Part of a small language model's weights.
Architecture: RMSNorm before each block, rotary positions, no biases in attention or MLP, untied embeddings.
Training: a variant of Muon for these matrices, 900M tokens, 6865 steps.
MLP neurons of a small language model. Each row is named by its layer, matrix (down: output weights) and neuron, and shows model dimensions 656-719. Each number is 200 + 30 x the weight over its row's rms, rounded and kept within 0 to 999. A neuron's up and down rows have the sign that makes its largest values positive.
After each neuron's rows, "raises" lists the tokens whose logits its output raises most directly, leaving later layers aside.

L4.down3869,230,241,200,205,168,258,192,243,195,194,242,189,247,170,260,217,184,195,181,207,215,218,149,200,190,157,201,219,130,167,204,226,162,224,183,158,233,160,170,240,229,147,193,221,214,208,225,206,294,203,204,162,193,214,159,221,157,210,197,241,208,202,197,175
raises: "al", "ret", "fic", "mo", "ont"

L4.down3835,200,140,194,193,232,222,171,218,200,210,200,190,233,222,225,195,174,214,183,204,187,186,232,262,216,197,189,191,210,219,218,154,227,187,167,213,211,256,219,208,210,199,189,202,176,235,187,170,204,186,207,183,150,207,225,218,220,165,162,211,195,150,156,195
raises: "es", "ton", "am", "town", "ill"

L4.down693,208,167,175,205,219,204,193,196,279,178,201,209,149,133,221,196,209,172,177,286,219,218,221,195,161,195,200,228,198,212,196,192,198,169,236,187,186,184,176,188,169,197,229,190,203,228,223,192,230,178,209,152,175,193,178,202,216,255,178,178,235,215,212,233
raises: "ard", "ops", "am", "ast", "arn"

L4.down1721,222,248,242,199,213,262,180,170,175,186,199,204,148,208,218,186,224,212,250,197,170,195,204,196,229,207,229,204,162,181,204,247,223,186,202,202,219,228,189,192,168,215,194,195,210,166,185,169,197,198,213,155,160,162,165,182,217,239,245,215,194,135,149,190
raises: "mar", "t", "ı", "les", "ney"

L4.down2364,171,226,217,191,125,222,210,153,201,207,169,216,190,187,248,229,185,158,211,176,202,243,224,199,165,173,228,240,184,211,252,186,158,247,156,178,218,204,217,214,178,240,199,155,201,222,230,229,217,184,204,197,187,211,200,200,231,241,163,186,211,196,141,239
raises: "ct", "ar", "ctor", "spe", "ars"

L4.down1933,248,199,223,216,181,237,192,261,170,258,268,123,183,198,201,195,235,214,200,217,238,183,232,207,185,204,202,217,152,231,272,255,155,204,196,229,161,208,204,230,218,191,125,197,236,214,189,219,185,147,224,209,207,240,209,208,189,201,237,197,181,177,175,203
raises: "ted", "ently", "ber", "ting", "ter"

L4.down1667,151,164,198,254,229,156,195,212,232,232,246,201,156,222,197,228,164,204,229,161,229,237,195,151,207,181,213,178,217,171,243,235,223,183,188,211,220,197,232,214,205,179,231,252,195,211,179,188,266,195,155,223,206,195,211,224,211,138,188,219,208,235,155,147
raises: "ass", "ichi", "ost", "oti", "rs"

L4.down1974,153,205,194,213,210,257,208,186,190,154,207,231,234,207,166,193,188,203,190,133,181,240,207,157,224,238,259,230,159,127,250,279,197,210,247,241,210,184,236,279,182,222,196,215,184,197,245,212,190,180,202,211,263,221,171,192,194,208,262,207,167,183,190,215
raises: "acy", "ate", "ated", "ation", "ating"